Part of a small language model's weights: width 256.
MLP neurons of a small language model. Each row is named by its layer, matrix (up: input weights) and neuron, and shows model dimensions 0-127. Each number is 128 + 24 x the weight over its row's rms, rounded and kept within 0 to 255. Numbers have three digits each.
A block is one neuron, or neurons of one layer that tend to fire together. After each block is what it responds to, as a language model described it from the Wikipedia text at the highest values.

L4.up406:083083165104095136153141129146117087138104177121127139123137160095176119120099116119150116180078164102131105106138147158136185135120137156139128133104157150122155146128168107105109132120137122144100149073133121153135143150138116128115139094139107126128133158166118137098146129118150176077085112132108120121141160151147116069124101134128098163117112125108076090104158129144172156084121
Responds to: Final word pieces that complete a word split across tokens, such as -ing, -ed, -ation, -isted (load-ing, weight-ed, comb-ination), plus the opening parenthesis before metre conversions in "Elevation: 266 ft (81 m)".

L3.up207:107167125103106109115098115107128125127117087130070166139133128138143104132120098116137150075131145136143107099174150133125122130165112095137135120157118166107145135132108109122150130103128114133092111110129141148105137148095124151085168167112108118123104140138157160106123119125143146146187108120176145169112177139150170135149165146167120114175109134099087197115130112126135166141131
L3.up548:112151130070114139117134124132126121150115102122065125138136123157088100137120139128125119147138091142130165104069122090116104111150149121113155142136153139115138128159116124150135133094115132090132136145121155134129125133134141129081140133147128090147089143125117121103136130156066155138094131115124124110112125113158147152121108131146137102177110076127102132141083097132142060118116
L3.up669:159137124138114097130128108182124127121137142165147102134167124151166142081157091106114158113143188126168118151090130166103125098123143143128105121123119152112153146128126122077159157176126140144117090120115160137105114161125105128121166122117111129146111134145154111109137120148077114138112125129106138115128154109116116096131118123098133139121162116128127165132133095145108157138103
L3.up693:109140102117156141157141079128148155156148123134111160190154116173178110128127109154116103116101142134114123110149152105095100115140128131090109103138143119094140135144136122129135131098148092089140164139154128127099082150118126153123111126130123132091135105116157152121074156145106100092139114103091125115143089150090117183128100083146123113167144119156151126129130154123136144163125
Responds to: Blank, dash or number cells deep in pipe- or semicolon-separated football stats rows, e.g. "| 0 | 0 |", "—;", plus "%" column headers in election tables.

L3.up116:155147102119102164139118170141159104165101122115140111114141153115114132144120121105155124118109118136226104110115167128109154124138127119126145121112132142124137094139125104136127127088101121145115121081124150180113136120096172132131148169125096119130148093110142169129158107112098154123131156169190091093104118129138149099146170150102130104097137127116109105156143161145125127140107
L3.up209:137158129132107116114122112087130097167106121091109128160113159104123141128129144141178082125118149108147141087110137110125116130167170139100132142134149136151117147136118103124168110105152118075132124119087131168138141081089179115162137108093069160155121075138153155141118103108133138112108151080127114090103098133179115138104114120140134122098131141130169119101107103141142108123167
L3.up448:113116115125108182174091137122130099091147143138120078155150150101137134105096173169127122086138140112122154135074114141150126130136163114108126110146125109129136149121118114121121157122103143110128151104125140122144149091142095168139132100129094158127118072159198129148135120109118180086127144166162174157087118122138141122129113115106144155117175107150117072132085157088132111104148
L3.up740:081128091155140165116137119105105147203108091123119107116152121115132114151092100113086132107155150108116177140095104134064183117137141150109134115151113123115164118098106136116129143109104143132142143106102116146133181124182118122182148159095079163082111107108123133127114107105107161099125172114158129128096114121162098120118065108084117154118123108133114117156132147134118121149112
Responds to: Final pieces of split transitive verbs just before their object or clause, such as demonstr-ate, expl-ain, imp-ress, alleg-ed, show-ing, also that after said or claimed.

L5.up185:094134140154127129113137128150106141116160151120119113122138143136109151157113098115167096062142122113140108149096101080112107150099101178113119147136135113122100149141143146132150111200107122146146169148092105133092133120122184113118159175136129078135138142123115129123132141148133127103136155150151128178113117101123158099103135094080138157146160131117082122136128163136153108138112
L5.up228:144116128147098142163118127127176117137128131115073156141124100087173088128125104157137171107161152122157148167127145119116102129125120160125107088125097145137097116151116131104170130105134125116106123104078119188155105107102123163127166134121095124155103109154168148136140113124145144108139180106144134152138128126148132133088123103154110073108123140144114129118046077156145146122102
L5.up237:136114106157106098107083122157120133107073124173131126117130139158096154155123121124163133129087102173133117111109126155125127121097114144070134138134059162150111117142098099147155129120151140127110107082116137149108161164122117081161158137133098123159130167097130122103150142136141111170111173130120152152091118107134129101160115131167094117149122091119091079136118128156139142117172
L5.up273:116099136134106157112105144106116106129118147143135126097121164119138148145147125102171090128102108126118150133070157096136131118098099092131091136135107144116131144126101157150101134135143140118114125112103169087124101133116154102134163135133125126174107129140147192116114167120120141120101096136154123147126143148145097109150079147125112125160117080134111121098126112171165154137126
L5.up281:096141127091110134112137101117064102143119091129121136134138124126123092115102148125164104150108171143131155151131166096136159147110145136129118130102130139101124155116101138134141121125142135152098147115135116147088123128147154143153156138099137136140153115106131144161164134090144164148118133136119164119130122117193134152109137126137148135175130096117097098135106170113117086105108
L5.up321:127118145117122098127098127123125135098099093131103115121089155142119100064127119093136101123151166094167121104116135112153126127125122142105104138126124139110135131123125103125124137160136105132144146100114185142130095135084141111118139136104105142118134137122116105106144124106133156101124124124152169165129134180121121170141123139132105110123123111119121111127118130081083131102183
L5.up332:131108127099089121108117071156146137152108120111127132147149141109190097172105124156117141086103121117171146094133158144135116126110116151146111174071078133133114138144093136133104130110168157140132152101132105191118155167117107107170108163152154124128142112112102157156137102091133153128110139125131132170170134117134132146107102122079132130108111163100118139134110114101166122131159
L5.up486:153124123176101159132099107147129102131141083135124130121170130131130139131159076099190129155087128124117140110129150120102116155151122130116101109106107135108123149151079127162092132119157154169141129125154121128141143157129159118095125110131156106113091131158168144106161122135157145145139154161122140144115134175135094176140152127073137089113126162074148145122140173139108163122111
L5.up489:100136110113129142129148154111141164115147102133117122121119120154115152137156127121094181085165146136113111127133147143107121134133100167127159143132152125109113103072097140102123136108138148112094167141144140129081110146126106140166162128117118142117082074129146184134092108115137150119154126158125119110112143149153174152111132095129143095099121114171092088173120115130155128098092
L5.up548:087168077100132093136152145152135152114127099157123084103166145141098133127122137116154125128132141110133138098113082098141163157096125154159133146136092097110150162104136149152137113114123098122124127141133116123140130129113122101145105168137107107150085136129155145129083102103140136155095111127067133118166091100131127174148107071117146162111139165103139109116124155145134133116120
L5.up828:152124141058087169129160106154119065119129119122092132131138119148126153091129132144152133150134152071133148096110112162120127130127114150126111125109124146143134130157080113103160167167117114128139139081108117148119120132115147141143122159149154096169115132135165132130134092140137151189113138150127145159113070149115120149099097168125133106091137126170096090105137154141122116125165
L5.up903:145111144148102159134087100110111127141125129157134122066108125108168147135125155112105130125117111124122112142143157131113135123145080146099090156162126090179159134100153161138180108132136136116119157165118153123108085120075126119204175116095120136127166121125124141100114136103115142143112105180154124129088116120151108119135119151079117105104138143111136121137128151177145084106134
L5.up928:089151124130125074126135128122124124091132171123148171117162142170101163124177130113121088122098119149117157132109116113126088140112141150115103132120127196138136158138180134103120108112139102132135149116117131144134135135100146096107157158118118188106130129137124112128103132108151123133134102104114105116133114118126142130119130152106143137141140156130117134160124163166158174112116
L5.up938:135121120111125147113116096138087137085139126155125128113156134134174103113138139127130120099133125107144132082160130169093116152147102160126134142151139117106114091145138115123136139160144183101148125101142126149120086125099087154152171132120096112145087184128102134117121135088154117190116149113132118144172163085152112162110114094139085117111118122130083125116111119168148134117136
L5.up984:158144119139115140131166100166110082148150134064101097136124134096100103065161124142117163132152122135161170134159138133154173133138138167149111148137103106138124135137116134119135188117152111135133142124094136144174126089103132116140129104137113114129129141134131136116142131126148115147133152111114152100120128108161093134130104127118125155085131130151097094108086116124151118108068
L5.up1007:113114160103137156161118118106088113147154113156148180159139149115126070135121104118139140134091129164184124124147166114114096119149130149144084132152101119144112101108138106109136162144120118123126149137102120157106109130120116103134155118119069135140162156108137141095092137138151109124111157179087114110137081109143162117152093126099163149136137141141146113111110120102146083099107
Responds to: Word-piece tokens that continue a word already begun by earlier fragments, often non-final, e.g. enthus-ias-m, occ-as-ion, airspe-eds, strengt-hen-ed.

L3.up343:134110078110167129143142157159133154170096116109119137079119144140118122185149063128122125168136124108120134107083099077177132117120156140099130142084151131115128131142114191115125108133160105130146176108120137117079143101119138120153136123133146172140116118122115116135169123162115107104115137121073134076129116114142137121108129154094127130141128094179098127142087150113115120113126
L3.up402:126147139177114135087113106123132118129097125138142124151168132127162130156128098120121108089126103126108105124135141115146111144106142113127045086115135113071124147147121130132136130159166123136147129110089135138136127102141169144085098154159126116124121078126122129149105145097128103183099112154138118078187162127143163126154122120164110146151072087121139119118122099135117143120079
L3.up863:111137118119153147114124120149111139128125142141140132079103141144121134165159050167153149125125122189100115105121132148146129147102152093099108125143098101131159114102149131082101117144150165114137149101108124128115118141120127098171169146124087095156145144126120117110135136132110099137131149143127100096149125109125112134130130132141105091127113062150121136129126145121134091147118
L3.up892:096105123089143145120141084139134135153116152137173161069115135088096130092151117137121138135116090124157176110100127138103127123104153148079089125165135138140110075147130137101124145152189120157161166103134131134146077115102110134129120130075136147124181111120127097150152103126136174091106088130110145102197121116168166139146145148118145098157124107157134094127120142122110137156129
Responds to: Column-separator pipes inside Markdown table header rows, such as after Site, Team, Votes or %; weaker on word-internal pieces after a capital H or c.

L5.up125:129110102106142110124187134160148143144092083126161139119125104084138131143137121140133116132097149108141142142135099125109135121143142129130091097080159127139126139133106170086116107131129160100109130125102161133129129122105112145138105147084106121093120140116149108132148120108161092145103140129124113122159139066106099161092136161097119165117103111160135123166130127118107124126171
L5.up230:080111160102125126084182108113136116096161172124125117131149153149129131095123135140124163120121121145096103152103167148095119102169151117155155145137144130100145142125136190145125110130109122098152118140101156167125172115112129187141107126083058113162147103151138136089137149122118133124109138129165065118107122137159117169172112180103145139133132137140155094122146114116150153140081
L5.up283:159072115071168124109099130118103117098123133147171120096123095162157092170151134157147128111127141120113136050130112181153143118122104157130124088156160132177118109162172109083139146132120129141147117158137131105134096124140104149155139086143090114138116146109138117154140145165130127078106107164141100152126076127157168137161136123115156138097141147093135109143122161130149118120119
L5.up299:133130104112155109125124127147143149112110135115123158091115187100095148160128118113167094178154061135109152145133127124154089167097158124109106114072171133170116081129139185091146143111152150126124102110147129130114150165126124145131121128120097140096117121173107110132137137151081094137102119111104134150113125075148110148139137096073131115149121123124097147126103145112164109094142
L5.up353:110130111115174137168142123105117173134153120080158193127090128121163089134132136104168114146107166170161133135170134068124118125117110129128148149120118132144127124137060136107145160137154146121105152150128141136132113119137145134131128101130112121149126119120120116159125136136094147119091151130135119103099118140131123127144131141122187129112164099104086140176141181116076128147170
L5.up368:103139136126123141119097127110154151105137152111137086065143102116141080152116090128103050144093141136130124100092149096156121138083103127162148140108132141130114152101127124149101121132116120074123145098125120123120138167112117101205153110118154087122137162127133137145139164130121166087139155115129115130112103123136104122122126120087144104134091090117135147162150129138113128156157
L5.up390:139085142124152136100144133125118150124099112095151108088105170095134141100130098131123169155113148122124141109125116114150108120095148129098070150155110148127110132129131145116142174094134121110113117071101130141143123155153151110134120151115108153123186152132119154117130127153144140119083156118080142130113097100119103131147153052136145142114123105179126132140141143149115112123111
L5.up620:136142162102112126138143146126126123134135160132142106122141135097080163162148125092164085112110138133132103125188118145056096102141112097134116105180146100117126130104101100123141156111089145146097151083145108176127159103087137133139140093150176140075166151151122140134170160101172151099139122136121114118111139133175141148132156146118111150154098109123128164138116141122105142106117
L5.up626:151139149149106145114136138131083099179089086142144117130117148136132110146142105106140149139118127100081095136096148099154157097133150126095119107108083138130166143136147162142110123150148131102104160133136157114092122166125133148161119145133097148126123156102158125117138151102127159110172117124127070145122148096084156147134133102112126104144124185138151107150130125117165100157146
L5.up637:118115156128142143122120107142110079121147130163177192116127158148150123152157089144146091123102147107146127074138098133127147138155105101139105137147087107149124101141088174104109142123103112135127105071167119195119130162137139142120178170095119084146157138138181139137087136107139120092136099128114096120087140095128090135126152119127120141147061149138116109105141117104138116148072
L5.up653:143089136147162118135145147153078129096130131137122143096153150107119099194145111115118155151125133179100121129149079116134139106104160143081120143115122141146116120118103195140127128131139128098111100139082163128137152147144117116132119125106109103104127142121134131102109132146089076114137128146139119129137132115152161138092110116098129152116139144155155092135094129127164118132104
L5.up685:105141114108119105093128146102113112153178124168103091119147163112120122109122125103146121139112171115139116102138092109107151147094100171148158125153135138120152141092082130118128146112114135115104134083123165086073128184106103140122121073136096131127122086167134126146124144147177127156141125136108106104110128123127134139140159139141103123160130130107143076145100113158100141149119
L5.up699:116136121164160132121115132096143135095130113107135126113120132122097118108085115152152150134103153122114078155138101099096132121112105122131103127108113130120142135104117106160087099119108126108079128113172137085112147145085139110113124103127128098140182146156157163102145146112162122079115136166115139133105158108164114138133137139161078115148105146153138127132133178130107171159084
L5.up817:149129097109059126100156149131158130125134124119135111088131114123126122112146092133130146141097138165095134142168113151167137145109130115123150120148118097169151150159146154131132146111132096126157117117105145129120136114119124139157148169103097103141117151109134137153106104129154141133106109123131176134156118109144184122094126104105203128100137092134191110150113108099143139147111
L5.up889:055096166112117115137142115137116153130088154146103095110119180171120096166116083087086143127117109142138155087127115095158092126113133103136148178152143144124111138084138140104087155102139140138094109130113127122078125138122127140154124155118136106116102128120140112114138139134149134120154140111133092089147115110143133139167149140134081142119122143135121153136109152086104124106163
L5.up995:099124162143120137076163132119105133152135130157150155125085135156165129081125090157133095156125125109116127103099140146120125135096092150137103116155088164152104119137173164166147109114124113124082097148105148119103156153166114169110146141093152089112154176085155178097153160139128128108101159135100149114109155121134157100142108107068149160145111152108126116120102137152100119112120
Responds to: Line-initial dashes opening "Field: value" infobox lines, and pipe separators between column headers in wiki tables, such as "- Time zone:" and "| Votes | %".

L5.up17:157162160144155161095096193154129144165100126110194113135132147130155111109111111177112122104122125105137134139132174087118131128127137148094147121135099130162112069142134153088131113163140134064124142138070134154118113091174124148099113117120143098120144106193128130143148142095116129140122167138106153141114133151153105128152144185139119143142114080126126119157148147123151119108171
L5.up183:095082082126169132112162112113131080159107149148094133132126082178150122159161113094133137141119148149115160129154127124141110131126140132141163136125089127134147146138098124141096123132104143112131134157158145136115164104153090131166163101142124102124156158146139144084083155179095131134134099152145115109122160122136096165132137168151158109141116105087135118076156146083117142084171
L5.up207:162175144079137137127106115110155123103126133110094157140121115112100147102132114115129121126142156097138121158116137105211159136155128145134143120158157099136135121154111143155101135114129174138114121122155136143113080100108127173138141151125083155112117137159127141104117128136176163125142108159187139111136123126103086146089140076165092113145125161115152138100111114124058140108114
L5.up277:122123142097144118142135136121127092104105133182161179103145135124138111129122092150153145098124149114139106127120148102151113091126116106116160130092126117136116128131112146105111130079139105112140105121147120151095129118149131111144127096098104084117154166128130135169118134168085113159126121142111110088153082078136167121118136147147122134126118133095161111082115117124117154077131
L5.up290:098144117094140096104095085128156083133081136154098133126125132140100124117167142129119119151107115194139093115114136125144142151139184114122154127087149117141156132144122138117102128117133126101189093113109140093134115128110117104097089147140076121136136139122146079141133131117136134173134136173124098188148094104136146085206112147125122145096140142108117141082114125136174138126126
L5.up291:114152147188112153150096121102141136130164129145163163102113196137146094095137094115153176137068131165106141159116157154152120110148099113134110134092127092146119144097133134112135125121110142098160110089101112172114099115103132120093170143153095128164136101115118140126102119110106084115113066154141100154132131158118122098157144105127109115185084102148125130111117123147119114139167
L5.up445:143149139084124158159174113165097121135109093142139176110103143120091137134136099122112117128119133147123089115096135098160143093148143144146129137161138159115101119118120140134109139160129115109128105108140077135132142169123101118147112112154122124124126139168124093130156135091137112132087145124155147076128092071173116153170125146153115102109171112127080108107139146095056117122095
L5.up459:122137116137112123148125108111127163147146142124174157135161186121118146098122072070100128078102138120080127147141166110110147099155112145187205119121160132110126124153162117109129163097101172139098113124138139137130093130161124147136123147183152096112156090129147160162119111153123073122096122128144127108123107142097120088161118151120122134108118154105094159133135140175154128138162
L5.up590:095115116092132101121149159109134118102135162105132126127140096128117122089121136101119098103096145149125136135169139130127172117140162110132076131151156114207119145141111126126121163152122115135152115138099142118119131075159120107125112137146148136107159145113143081121165124117164166154156054178109156140143085117124132099182127154134150118129109161106104153130149121110081152094103
L5.up680:077136094147102103148124142130124122143122172087146081146107140160118127103108135151118111099168126069122094162118130135166137147096117097129135127139100153142148125151129114147136113145148102093151146127163170131100125112148137164084192113136079129141180088155116110090161117151120142120139142105134132098105127159137148129154170140135112120132117110139133127115180119131172140133122
L5.up773:173125122094121106080081106175109158146125138120126106114155114095110094154158126135107108150129141160123125119110114116120117067140153111133105142143189111156153152161110117135123086130137105133120118131099123150112147137145120121093154107122157142142145139171167155131128161126120109160158136123127091153112109155138116134120107143131159108109107114067104118150120116118120138119167
L5.up799:124137157104105111107148111085123102087099129097163132109153129174144089120140116132198156133132183162135075134163092183141116140120133129124120107132143164151115111126130117097127147123124112092128106154147114118112139140130128155141091148138146090152136105172110113163111191122141127088127123122120127111145125127129158137137127144112146127128122088135132126130152133156125124144134
L5.up847:098116119143119164148142159117133106133125156173135118113147140084110103107152110150135137163098111110116113125149140132148132063128132106149127108111128115088135129135174098121118144116102142089185085127143163113131084180125132137115135150145139086130169138143140111143156132112109158092132118135107131204162121135129116141112100169146101125098160156070151100127154116102122179089133
L5.up877:123110123168120109151124119140115123112144104161184124156129166141100100125127096137141109126144145121129162121121120112152109158126084078102132094123104144119114131108114172115140126117130138131109103124124178146099161139107080083089130100150133107078170156151163143140100111104138146136140087094135150143125127117147169115113129135061119186147156113091139124119097156159151085133138
L5.up881:096169110185159136162092092124122126112172106129140126138141150123125100145096107135117127125130132134127106132079137102110145079143078167107105115105168149169119140104158138078125181110133131106132167119131137121146140123134155167108140124144158144134130148110140124126094129125146150112129124117150120120088078123127136092124105124113118143173107140102120086118114167140091103108122
L5.up906:166113157096122071147118121121157131117141097161167148112137186102151129078122154083134137118120147130136155103146128115171155169201142120120113130149128178120112117141110167112103113093136144128133142151135134123118088129104140168132127157145141130152141115140105112139133147136107124135109105145124067115116127126159096157121113119161126122181133128121158086156166129110106137115107
Responds to: Commas and "and" joining items in lists, especially number series (10p, 14p, 31p; 22-25, 18-25; 2,208,000); also mid-word pieces in foreign names (Allsvenskan, Seljuq).

L4.up45:126135157099090112158121111135159118109064173169127111129140084114140116121141134118145142137109128122112117108112086128128106142157153143155143121134104144146155128110122138150128164159152097095122114125101125137131111173130115117115129116119117106125141139169125128103146126125134155167135124102164139109122143151134161090160151149150173117104120169112126121129119106137183141160139
Responds to: Punctuation inside number or code strings, such as decimal points, time colons, thousands commas and score dashes (0.07, 10:15, 723–207–1).

L4.up41:080137130157128096132140110096102143110163121148103151076157056151121146110136117126135112123132131159124151144161167134113189128154130153129118133165082144136164079171102185115119148139148119113120151093119170155146088133060167125112168111116130118135124145108125136127110115164061140104134161108139129141108111135139127130136123155131147093145120144107098139136158135167109114135082
Responds to: Space tokens before numbers in pipe- or semicolon-separated football statistics tables, often late columns like totals; weaker on " a" and mid-word pieces.

L4.up442:114088122107140148127144148120096187161143183124161130082107134106120116152144071124145127118129149132177128120122140098125108118084124094099129123139158160077107098125091151123115084105149112122139130136087113142125145159131132139135143142081111135128128162133094096115181153148122129091159116123144137078123078127148111148120136106135140140120095118162150116147111107126118126132142
Responds to: Pipe separators in wiki table header rows (| Year | Team |, | Party | | Candidate |) and dash bullets opening infobox field lines (- College:, - Born:).

L3.up439:126110154151114077143161150177134179154155094089146157150107116149102106113151098124134142112151159136115132125134118169139091118109153108118118131152126130122128119156145119135115164130140135089143120146131091173096130106128141108132110098116141117123142106173122117120137100096132111114099120142140149082094111120126145144125100171142142119136153113126126103136127091087117109147102
L3.up598:140125131155097147130150147123137113136141104069108141147175107153119104100121103110154107106132151103147113109139129127135128082157153121124126144144120163117131177088140079144101127148109062077177119085113126151117101146147130136161136155112116091172121159167140133116134155117121123086129154138099119104123115125127144125151107145136121161153130111157059087159073112153167119198107
L3.up732:137130109114132112166069162151123112159144155133145116108166127126098115100137135114153136114137157093149134165103117154131119130155156143113140116160100165117125112123138103088105119121088098115153109124105172179092101153113087100099150137119117127108143101147092143106051128142126129129080138105149167120132125112119151093139132157120151130087105112078132115135108099132144119186109
L3.up857:160127110128114137112040180104145129107111114107155078153137156135114107132135155131124116147151102138141193157147145158110183086134175112103132111142134142151105130129081144100143132124158144119128123168108174133096121143159115099115150137158160078151128157145153152100134135148066140140126144135156135120129113102104151118145143153101124110166147149123169083126096125149179167111095
Responds to: Connectives joining two parallel items, mostly right after a year or number: and, or, to, through, dashes in ranges like 2004 to 2007 or 27 or more.

L5.up13:166133114116159133122085141129084129132099146135082143066105132142148140094098094111124174138133146103130135159082131157159125079117137140156142109143155135118153125107115124144120138157162127133144088121102174127118117113099135177127140103136153112147123082153126136090099127096131157095165136132124105105059166114154186153122166091091158107099104131115158083118116078152090114156095
L5.up29:151159134127156139121125144126122109152087157139101145112134108145180151124112094119138158062128135165126096124091098101162144108127107147073124126126160108150120145095130138104136155154116163148156107130132135188122115166111101105099085101150150160129123109139146146128136135111126134142124146155114068158159149125107126118099099082117109117113083173104110158153142134109116130133100
L5.up42:152119090097121100120098101159141132113156125105114123136122164138154124067140124097106123143128126112090122140125100132158164114136119123130127119141129128104106161178157176128152155141154092099133131143167133137128114113094110161150165088151134129142145156111151105157137125082122159143181135171143141120117140127098147131096134158151157092133171123103123124126105111114117118140098
L5.up200:139150147083157098073116138098138132122129119131133122118135144181137135106121139144132107140137119116155122121112140149112119115131101102177149113131135114108115098146145124136097156166118120132103169122085134199126105139107134161153116135107079099178132071121126124154125158171151116125109136145117095146088137146143127130098098140144114069129089110110112128163107143163110194108122
L5.up251:131147119113201119104105141081106160093139122140135184103114124148148132102090118142116097128127144153161129167106150122165118097148133150112136087099146123098081095122137092144110131110123106145128129175121194119114148166135145146156120149084139081121164121144132147112123142156122120163119102162128137116091155116154142146143107106113064110116153101087127145112121099099118100127117
L5.up282:129096138117121105141171106113100113145096166146135148129175144131123120120148138142117130096159115148155127133109082151106095103142097123119091111164143144140132128152099166112133105133096140182101113119134177128149133134143107083087143121129124077131103144142097098165148168073090131084122128133183143139133114122130111107126112086159107136116120151117117159172134126139141123169137
L5.up308:150096120185150097134122145092138132081137110119123152117143122125157109121129095089114135112156150111149162156141099119160177097105147113160097112117124086149130110112113135091131112100076149126097143130112135113087136142101139126086147139134088089163138086095089130130111112119145161104078096111101128115130083123116116126137153128122155126080143078145133138112075146128073115133154
L5.up501:140134137126130134123093085101152108144121131118122150172156154118114151126152108081115127149150153123123149155157114116085125094098113136128131130126145171075129163151166129132131094080129129130127119124139180118123113141117135118117208171150115127157130141158141169113157134175079139142141159136088116091103098101165173147097109127108133090125147159157114126153088127155103145115112
L5.up519:113110129093102181100100128111156121159099156148125105114149162119109117114130111117149090154181120092134084109143102068113142122101092094139132140137151137101126149125114146132076165114129117088150130162120153138117138119120143124155155139096079055103141128135123133132153104117120159144147121140097141167146123140119121135133140149131157171142105145116126099112136137074111130121131
L5.up525:141127178096172163130087145163126099139121142079105144095159154137122162146141120103097109120131131124156100116094105119127126109151138123137135103153162104186163157114108101130124157137107130143154109119146158141118073129138165167110132102181112106151110140190139130082138156103112118114136104153168117135162124110108136133120090135149170126120098123129137162099128121112132140142122
L5.up609:108115107155135146164141134126089098159152125145125131158152096100120164123145143114134094142102120149139113132106133098156168139119099171126098105117122173108122142145129155092098125137133157148078164097099160155108127067133093168124100128102173129150118157174147119085185168092143088153130123140136207105144115093106155116151152140129130120134110158093137147110150105122131122124121
L5.up664:128082137094155111152122141146150127127186158142119128106140108170102141092129131166167177119155134093112146123129134126111098127160161178187143104184132094120115131109140097163140141100143135107112111114139092141125166157152157127106127118123102095108129124142122134115181145152122148133113140131083120111168122140114150154181156171119144070125116163121141099106118148176127116091119
L5.up697:143122103144078130101102121123089128104117100122177143129147124126149152117107104106151147122130109123144156132131093092170135124133086124121144114120104163102128114133130162144147098142119119097097167171159085164130153075123146163148147121175124156137111110144156090146127104112127163144156126130123109125169153094145149134103123113149138139136087178104087121133126077113136094131108
L5.up722:134150106137118113114137127122119134104146143102075137117160105144122110121073137127118133123152092122121107084138114143124110135114082129174121117130161148052116084152127132126127139134149144109141134119126108120108151118120068103143138120145129127135117120132129107165113126117127129146108112109121139111092130136133171120109131127088162108106107119107093119122100157158190151139134
L5.up771:153199098132135137097136113127102117113121141146130143111127120155111122135129144124120106141135147138117150106171106120166111114130126140139120126129139153157149122154151158165128137087114121122158130140107175076110146149128080141112122102136138123143121148105126111120164122142120088142141126155138149160120104120125174115134106114067171121128129097124128140141101113172112116122136
L5.up963:142092127120126137124122119148146170115104101101125144156139129143120112153109126145130142105156168160138127148137118129148135120113139129127147132156129170089100099114127128122105153146146131122140133124112103111122120159125147110094157136109166129149148152103104113109107113105112110164154144159092101150114113127166112157094137112117133115160113181088157176121114123123143167152111
Responds to: Digits right after a colon in times and durations in table rows (5:00, 4:34, 2:00), and spaces before numeric cells; weaker on commas in place names like Phoenix, Arizona.